Part of a small language model's weights.
Size: 14 layers, 65.2M parameters.
Architecture: RMSNorm before each block, normalized queries and keys.
MLP neurons of a small language model. Each row is named by its layer, matrix (up: input weights) and neuron, and shows model dimensions 384-575. Each number is 500 + 40 x the weight over its row's rms, rounded and kept within 0 to 999. Numbers have three digits each.
A block is one neuron, or neurons of one layer that tend to fire together. After each block is what it responds to, as a language model described it from the Wikipedia text at the highest values.

L9.up2060:507543466528567484476512498460526459506484475506460519494523491482437536581492496479531509510490520468462507527493456460518539415458532496503492554517420498536439474509483479540465474496462557551542488541403506412442509520486466523428491473524515542558524536493503483563614512519499520540427498498511416485455457501469525527545485502499549474457443519444485514510497469498444505540547493445588452464481495392531491451513517420536481479455481467451486539472504581506536517519524489528474457544501478522454498529473518544521439465487510540466517462474499452526498464458413552491
Responds to: Fires on the first piece of a word or predicate still being completed: life and motion verbs (lived, buried, going, went) and word-initial fragments (cu-stodial, go-lfing, sit-ting).

L2.up676:448468587549470495582469495611477489481495520488471514461460522533477527555535382443442473572541453474567549439490544567535573468505493478495497480526486502492445493448410486431446499613531459541521550503496473542426479447435522543509526564435510513537554512520483477576438489474537444534491453496500519447539543569501559449456588471507500449486495492440429552501519557573565512506532465521484473480449499479536541524568503415413463608507551527522455477452480483445514463490557469501517514474496510446447558519481520436498473487463493519610485518520526467462487571516499499579
L2.up684:548456551583550475503496545471521453613543400488492516481469454403476520544437484565432498513422465467455520505567553493526517523432586538528492456481518569521504505500504521550431515504482430488468449546451454477458539516455491521518514491541514486437545516500509556517483473563498447462538443568575488532482459538428473486531496510554497499459522493521520446496518474522456493463527501521523477488454511395574511511447603492510520428449494527452456469552450537487555496464521538472497486486454492478586592559493513443546499517535527480527465556525480557475480423515483541474
L2.up815:540528507430476488408458527470566526499536523495478528447510512464519568528489523564593530477535525500482562575496508508490465510528524500446531492516594510497515553423510470499559493530495543557554474482485407413553519549494539500458520573498513488570551499454473481491554446489561528532502552580500468493474534494497451452518521518484523453498473505445500499471464488507500497547545416548515447422426490479534539533513494457394537546481507455542481547504508524479431456526532500536486528543425407495585503519516444462532535541486515523484581572511485487529492467479509512474
L2.up1252:479473511578518479426477438464523484506567469479494565436531481492487507503513513520546455534495547468417513455565547461564489545537503557500527498468552598448475571511539528556482457519463569399560499532516506412495453587494526481500507558463489458555451491498480544506494470484506529475454500566513514500470523514550488481487536471543463507483561536486513547494499479541482473486496542523429435522556510445484580503497531441453505519516519446443512492411506469463500567442536505507455494535452444482486522528513453524472470459503470529533476435578448508514500437522464549445
L2.up1312:518462589511527515428571429501507480516523469504560475565553460488508473466501530543493439436583539420481509518532488397559492466511512512465484518527511482542472508539515466520471478508478526420508612375482474466450473546469497443531537449520515482512516530501476508526479495522498514487488430541496475520558514546460503438488515512462522439483458519467443474463562528468439541517482435502537467464478532503473507569522496517491497427486446539485543496449486409491546528497552549525573428556443510522572526530552391454523488564534518510491538533530468500488508490494487455471
L2.up1460:558516530479513438432496519494483420512523456487499588487548541530532511491470482514479503568520504492472486496453531532530572503535474516533532490519492570489477476499557505514501482563475446523466466533521496490420497460554529521494517507494478538421523550554525545500478496513495469452520499510519576401477440506506515415487427535463463517528514466456543549543424497450451567434464549506498527538432504454492511493534485465513532496583497528516523481500537489510523510547464494482519530450484559474497488445538465498584506480513530484549463492490529466511483516434534540461
L2.up1817:526490540572510522481489525535489502498543555454496541390512463493405528518522542399499493565521518444575496537505507437446512453493507566449494543546523552496481527574542537450462603529538503469475480590499502542433391477450504491497485563463517570565457525540510513517488573504442501537529475510486459499554451432478516559446539524496423494495557495468378490580453459529480452505485568488526452491448519430468494546552513565427583570496493517452403511518468484569516476442472536477507524501565544482543514471493445413510562506448521507491513505493423472540535518451450535504
L2.up2257:526482417447544492481535464459454482432496425536480539537472459527467565506532432463416515474440526432517487540559510517504534479490571503537465439543491506513485421468483458553455497484443473499499498526467464519511475512527463441442498525505465541504481448524550498461506508526531512560472519534434487415512466514517524492547500500543491566521440589475433493449542498542493487441499485540493422517508481490514475485508506509503519537492444513557431536496503503504540505454469504603477538508493494513484470428456564479447532518513529541498484503541445506529507554525561457483
Responds to: Mostly the word post (post-war, post-race, a lantern post) and History inside == section headings ==, plus nouns like position, government, election.

L6.up41:444445518548440492500524544508497497443375510470480511460502495566462555573477504460506559618509453437557523509502441534461531570465533521551437512443511551469486435554454481557463480495485489520556460549485465536514532524520430449494456537404548573463518582511508449474548488478561468528480518472476516574524401498509530489460490522543479528504499472554522466439520476450545463474422469491530466512482454509494535558495483466486475510516450529495475517554475547510531509437438554506459456484470489486443563470568525512490546478502486449489408439563508542489576575545507505498
L6.up668:516431486523467459488508524429599545527523501478472495461478467516487551459529561488481508513489575489511543475577530543546452506475476571502490514514526564517535459514488494583506475529535501550489489583477446565465521514506474483493522527419585520482461525489474504493454528497500524488514469521564567527537510524467582564501545494516449445482415530505461542485531486468482499493530496474456530589481538539489409528511467419427532429488479536459452545442566556515520465517414393423516534535429533503517518532505498463464568603516557505531555468543515484528494485460466494416
L6.up730:510508560508486470473463485482521480556434437546450488537515440463462507480545553561526599522441497502546492515507509501540542487476471475492478442505533460580456441537536479505534536491565536519510552497520463501504464477531468527529518473505462510489523474524462526631545450518478500526488502545445556446540504463504448447434503516522532484498482487411568542503496542478566449401537453452549467548430516529545547496466528516508522529523423489591540550518409557478508452483532472496522551555533506516479452436461521463469584455492548560480480482522520558444483540498449520458
L6.up900:520472522481469425449470448492465525637458493602451480494535602453473483543452491535441520439512499510408473529497506415502501465560524570521554572495466550521526481502497483472477540532542491486475566496435529543447488552461490475500493495482418579551432601520474496511573531467503462478479436516436412530474516523487474458447458516537513479501473515537473564473559495467526605456501535521479472515409458468541392522525463470506508514520506399495468532509526493445515544545516561570460485540535486457481570504508465491494479483574595517556486512444507502503468511597529476434
L6.up1397:492445487512469464496508501514502513510546449542521495538567454504502472513477491481479505517556531496454451463485479603516449547477513505544465551569509498467509483487502476503548485515556497524493514472519456471472437486485537439550529477436479501457468528573494569468579486517489457491544478499468522555527500506490470463529488456535537479543448513497577499373521503470503517446604476442495519444511459515542435507472486534451501513526528548509590471516519560513570556510459446530450517441511487531446574517567452458497526517537495414550502479465459522514485546490426468478
L6.up1453:545429507496480414418533448520453531534542525579472516425536471503459448481514546500446426580527499502521496524440458574499510470474449546552489462531505486474459468499464487579469477561520466531501524530520536588499551571498499436537488476527554581457458488564497493522483506470470548546448479505515543481531525445474524456489537519485465510489410478506457514527497540466434556559528514512505386518519487515525468545470394522536490486498500526529445526542563467575530436420505495496410575425499516455507528525465426452384429493475497422569458523463443509535568485528530495490
L6.up1814:528538515485508537543442513411534447526536529535540450457455466499499472494463612496544494585484526426561487544425513533518555539521454539462503511496478484538500556404451452555465442501443504538461505459454519386464559465443506467483494447517489497518416514489573534548508488500544455449529563521491440474479610429575457396512487562524523447576444564530527537507512475478514472512491522491588478433504510500480507539517409452528476465582478474466498541542568479474527473516530506480492494473529506435490448515538506488466510524531520443471500529548541532537480459527559505498
L6.up1926:511522526560412514492476495442487540468546484547481492503497469434542525436500514544474554424486529523530552526514475494452486466475509552492467418514496515434528425462544495507474439499552454499502538537481465474549446522524491461582512456466537473459512538619537562463501535364495441497459504462497501504484447438471521390449539556514489512506395481527587516483515526482526465515529468530515519467525512470540449518587461478572512471581472497522488469502489485450569486579515505474535439494427528490401512478524449501499487535557450481513475499442487545527490440489538515560
Responds to: Mostly a comma right after until, that, or when that opens an inserted phrase (until, in the spiritual world); more weakly, clause-start subject nouns like name, work, she.

L6.up95:563500503546503431511586461540450490506554412521471489505534619514493473477506479505540514530445475502533424544470480480456568525503550483542563499546474536497479491571472483466419486536533542580471483535523499496525466474452443499469510477494506517547440488523460502530568470475463515558565499508505536538460554554509549466481545512497427557531486519493475486446469544572447488482459473425478478438457444525497434453467499550478465493528459471483500478503471499536486502549491493537460472552437446450492477448422511473490576478533542551513481568531521527552503503529569473486
L6.up105:517505479437499480529534444463488476502526423523498561466484498497482542502429457571538569472497545472547418492504546468472543494521469557514472480467480459523438466564512448541483474478583547474495470419514498421429482510490407549417433439483492498544550508484478501464503497536454508435515513559533521507536526513548503557539513502579526467496501552540419482473541439512525539442512545562517506549511397513475492473432519503506446565579570411525565474510478474528522446473547486499562492471524424467459544536559493474508486433467435464457459472474525525501524530480458507528
L6.up279:651494519507494468483539544560531521538460495555505504460473496523519557447507504510557528515530517433554474537496500464444516530515533468501564477524519559499473511581537538497495409435589501411574466490528596464492462507485464494545469491462477358547521576422543497486493524493426540482498451536519489498525423534524478493540573506553506510564444477466526472598411462473484500494511496494519532420513491497481493556598493509526502482518471483505534449428502433492568497558489497508491573488500466500483414501468464520501494476523508559518466381535479515446468443568463497477
L6.up436:532462540494502501559493535519556515429423472598521551544478558445498496478550461448490440584442476444512458426498520491480496470493526531596546483522519530478465521448467519514558604505561461566548517488554496481482521493524454481526449562515504519485491440523551477547481541496480483566429434583519505472507423531563498496461576491583527520460486485523456484543495587531501482618503493455492584520522462515494494500512463524461464532488495518502495421550473463480502531473500467512493445465467530526498500447473461490498580476540536520563437498517465568503495533472496497474
L6.up1301:513474505512532534502575585511479496441508511498545519487501462604466545522526486557559411599531467494472489401582503505452506483525514473521489475430360559469515495439447540481512496512503556514527462458522548530527501507496538490467414462517550478474497550543441490450540512481478506529497511556520487494545403433504514418483514435520557509539500442498551552514535486510389423573498536559514474519510477484509504481537483486510553506503515469504484508519519533546512482540441429487517498441466546453435537518508487512512491447565522486531549478559519530470459507498458507511
L6.up1414:500510534517497450527571514522518511441458530481451496404499495544481531518536461510539526489476419469527545490535491429525502524555517470513461484507473489518487486480503474464593471542545441523480488464490487422533503523402447488458429483453516492591505437543478514484488530489536453460417507523460488545553518487520557442522498540430484546460449486530523433508463440436428497524513507421514502437551537473532497475454429493528538485503422534494544498511462549524461495589532481526489506517479449534554498479462431505486534542505443471485556533514453486502499461524535433488
L6.up1897:492420521505464564511461504478512531418458537477559503484469531490459514475448616477539500513511495483428514550486501472485496474459515442487468486509488491491481532584467448462475416507590483527556446540469511469503540513470504508545515504575528486470466484469452511405578568436538482513486461564550520471541443480502471563534489491476501514496539501467474491513454517458400395482503535471574469486541473557551505465485484532494519478484433544447522633496451506530525515517496420541445454595518511476463489503504560519484454491497489525514418432543483577449463494526510530469
L6.up2044:567488471539523501489576515493479520462424531554569470482521560492524522518528550529487508512485489488496449513461466542537526499528467489559495485539498527558506527490447495429508498454486496462579521526474537508468505516545517437526466423468492474502433464525511448432546442462416467485506503456498531438569473519580562467466515498534471471485417461451536572541498563493463460524538572397504561501459533584474512442565480563506498486483564465432623453456467506545482472529534446470492494555504528504450525485445519536570593387457570580489517457483498543469453465533503496492
Responds to: Middle word-piece tokens inside longer words and names, e.g. gh in Gheorghe, fa in grandfather, pha in Westphalian; also History section headings.

L9.up643:440558607496509553486483541534523513462517500552555478482517549482488544481544514487486543500452464444468508508451505631543593531399516452488468482491482520523488512491448466563512575489515499452431464378508494465467411478469538533510496407438460545588515542453446474517581479490465517464474488537522469558530535499557500504516531545483540442465449463434573479495480505523534489502504510486455505477516531418491554550479489462491463532550479478432559490483536548537472430568447486504531503456449516445523523515548526455448534460492470523518513469493477519556498513494580563498
Responds to: Tokens in Wikipedia section headings and table syntax: heading words between == marks (History, Background, Taxonomy), the = signs themselves, and | table cell separators.

L2.up21:499525489529574533515547489548540488571540507479476448450479437510463513532453485463458478483487365524485467571420455503573557563570459461410449523540466539525473480467483540526535540507460494460523496522491466511475425481541407528556490486431454473463532578516504487517439482473485531542538506473518491471513520525507436530429549522536504450456556510471583536471453487471575518537490530451505498495524458517529480440465468464533626501473461457477548515526482549513457579541487497445507477470447493504523511427512466611516540397577435529463524555480490603500486439483511515572
L2.up855:468508483509476543466513470537570525481477525506459493520491462450504435587492526496433468484463479461498485576477503497507477501475577533436483500451471538575558502504511509465490509502509522431500500535591439523498515456554500490577497537502488607461513509533566539551552461513509436459407493510439497549483451507483473448419533494524477467430483490483443514405471511474488511483505461460463525565507470447535533454482503486469439511493546451490496490523437569531555491477493507499516563567579452519520445474399458521518586498467595513517484476446489551536546516430517555513
L2.up1322:443497446488516483561478501528453505523504543455482522425525487495477493516520472437469469519507494455505446446511473446495543534448510458476500539523488545485437541484566483502494636502487479506530549422455465486459492518490453445469489491495517483455457543455500452564477520538516477446564461506579482537446493485516595482505535505473441442512562445538564529484510429468497524531505583490525484514443437467539436497465581445493548567541460591455570574498476484535504533548501462493450458477532471473456463477511533483456436525466469479448468531479487480493472481461433536503
L2.up1338:521432428451542492517503552478515435435483499473489448512434439496534371491518481453512497419490512499556466506480425511476398406562478448600494509510458439424508492526508534559488507499439488498520484521475477577465498504469563502491468466548528510499528470536508544586525523464490591494484459529464458480423503555497495550496537536522568505449466490523446523490508495519466508482475514477517477481546483499521433484520555507450467507455451536447535532479472449552549566497514528439451535589480499517493431510554456431520479463430550487500431540528464504551542575536403434529
L2.up1359:475536545511516472441540509480480483503516454424554505608524438497523492554535464536476464522560485506481521476501495401472525507519457469499440492528527556556533485486458519531514492442518471468514513523546548491452427433497460461482523414448496547444540547490417541523429510446466505487505497505444491554514475420557469460561559472467501565496483506502520551465490534510493577476436500542461482520492570437560464484509477543542400477516550505455482506461538449498528478539509422521575510510466525492568485523587466461517474509500509474484545508486456459474490525504448537498
L2.up1406:406479509510621456529544516484538479460505480492514562491522578451524528463450580554426480502524467391475524487470464502497470483594554470568527501509436472572485399467503502500472558444437497504504533564468453546486516503477464533517444440552505467510474548472464426569488548517509529523517523505544473528504424457563464493453546480498575456520493464485456516524446544507514522468468568435540431508525507538463492524557550531504484532519517480466526525478469573487477538499544490476509555506561504427514487487604455474533512463429557453498453524547435447499457520560517524512
L2.up1659:501530519519501472436441456448470452489492491528468505459508504480489454510448447509505517570519460501448476609534485485514507544492506507470513431552521538549527477532421562509498515507472515486574430518503512530520533490503583509427449467462517558548456470499451466578496617509482542517535478509416475560479519466499514463466469523534486390484536551566478524515484550477465508401474539574526514451553513522599539582480455447547536532504464517507482455502484487489436537591464541551515453473573502497503411500545471508508498547550521515495510513544472502538569494583553529504
L2.up1806:516526462488499529474488517485484537469504462450483566445569452527470442545446532550485525514551523545476490525468491490530390470525425456445453535497518479464482553534443491488483478482543462456496547576575432564477552530532550535527472469489487459543470523558490462523496525467539468543505546498544460566460497504513493437441547455530497499505507475492467572508435413543514500577533519528546520504505489470507481420483525530441562542472466463488492436500495555453479574533574425513474541449528472491494469458427442525519549525485536538485518438535551500539488469476474552495
Responds to: Verbs of life events in biographies, often after "was/is": buried, grew up, raised, lives, founded, built; weaker on scattered word fragments.

L2.up46:506514447512453528461511469522461437465486534426547479527512421492468496499524546518523559450547537538409456502590538502494602519498541433479516468516412468448500588437503493505512522550571518447509467562541488482547551544459409490560484478466464472517464495489555567506512481461506440511470418545514505465503500480518512481515526508487477529537519599554482452503539552445543522446528512475488448533463491461489481412464472476444497463542588537496527490497489511452547429498438470452505498498500539440431503545407533527517490476519441483487531533519531470477456439473471463557
L2.up188:482560462525525549557467597565512529457486424453450496406487514495505419501436515579483528455547479515449488373480506525500496491479458489509490488465550518538520507511522480516581493441523534526488566442455484473432450432426478530493476482460430470546520483495435553532499440588548517467551451499498571504480458547404512482512518504500511444493494504512413513525446462552472477501471539503515554521502485448515489486516494497546489531504508468512518583565484490570436447474504562505499414530516513528540498468527515466543491500450497509583496495530497515519442499496513542479
L2.up606:599529485574522567495416435510517566507464546438447512454470495533466477484451577522537486508513499491467524455497552533519537581504468478536553529506482531541511545487473426498449442449443492481403428451511515479493524467420444450461477514440477512488445495469455522511543490525461426504541460552548534553420511486474515481445479563484517462472500515548540511484428584521481432486482553438463559441515511467541560497522446598546493494528512504484479528602557522530505460517488498562485563478525580473517473443507518540531526489452537510495474429529556457557503511478496435486
L2.up732:485516548505467470484494511517500501534460437456551507487469506472545564486479480510523498517475483464487473425556484447453526495439464483519515467492488505575490556495472535523545530518468381493569474427494444534479450484405522503554537520524473499516450484545536569488523500461461419458568461539475520526590506520452538452508538531562520540477485470503508539456481571578465492469461575531467515529492450574515470487478433467532511490500501552524596549564539440520479485508559498615530554517478552526525492509447472523433503456536493481435476509562571474407414550463463484503
L2.up773:539484529517510513540525454487538528470494464558534489516546542535514431517492549479572494471483545483504479517473487458480533534549504538476445521558571485446565440439562565483559550504477465482519491584598521474553526576460475450486478532528514488499482484529562468507487482440514494454548499493489501480455501551550553490458433555492489499500462509512442447521482483529558606505472519552512528483510468509429456462518574447536562508528481545504500540486511548515523470482513525498488495464440524541559474560496457467435459541516531467439393568544518493518522471542500512486
L2.up1081:485509474481543478495545517489516421455462493495483536512499449499521497482537447558504463494570527523521522458483566503475544514419454496443482530531490511552498480471429486498488450434509510450522495480542401564464472565556555458519482430510505546522474520496561538538467493504503500535452449546487505410583511442469425483504502402487492470524453522450445473533486561463526497545506528469481531465404529490464553548550526520482470458480464461478502467526501469496515541470503457517542480490488574518474480496370532458443517412439446439525483494452480534482487484477551455564
L2.up1367:509493457599558495503502452466528539510507574469514460492491487444497581541542516558477561497504545508511448492567522460441489554437460514406485509553396436466534540516508476474479521528459516478527486478481477479548471487451463497545455551518551481490537495443538547520576535502507456454464457500500521453467514469534518459516565496533502493451507475476522526509485472486562494536492533492448512526434382437500436470487536446526548524490547580494525515543517480498570464418479552467497494426503466491501398501470542500553502531483528535519551526483486535539522564499488515450
L2.up2209:467552502519492485472531477443509500474504474454498500462499524450514512460465541528499490587533595427424438453538580583494528527443470519491459525551480555458556521499536458523518461550544494498448525560525436521528454426546465448467464547526493576451496525420491475505506455553554507505484554521467606479552503448487488496504509485529500491465444595502511506509529554553457479450495555404475483517375472451478508479538470504512490482467535538451471474513526471482518476501544456512502506487544444441548519509575565514424489500489521492501537555527522480544496481510433452534
Responds to: Common nouns or adjectives directly after "the", often followed by "of", as in the source, the player, the village.

L9.up909:571505559529481453577497591456452482498496441539521415455417478461483490532593521506517481521502530475416542450485464473454522530521489494431463423519485513570464530455483497556483477445512492521533530530475508475465527418510493447463501430447517508550495491453524474461568447483483472416492471497473496443545488583504404474539494404468499538512467537444577481523543579484508494520489501449487485573547465539514484529490479477459524502513536459476524482560454494536468544526525569530463509512527551529546527461486487504496577455540544519455501474482537530531520493458556451509
Responds to: Abstract head nouns or quantifiers after "the" that introduce an "of" phrase, such as the life of, the art of, every; also "=" closing wiki section headings.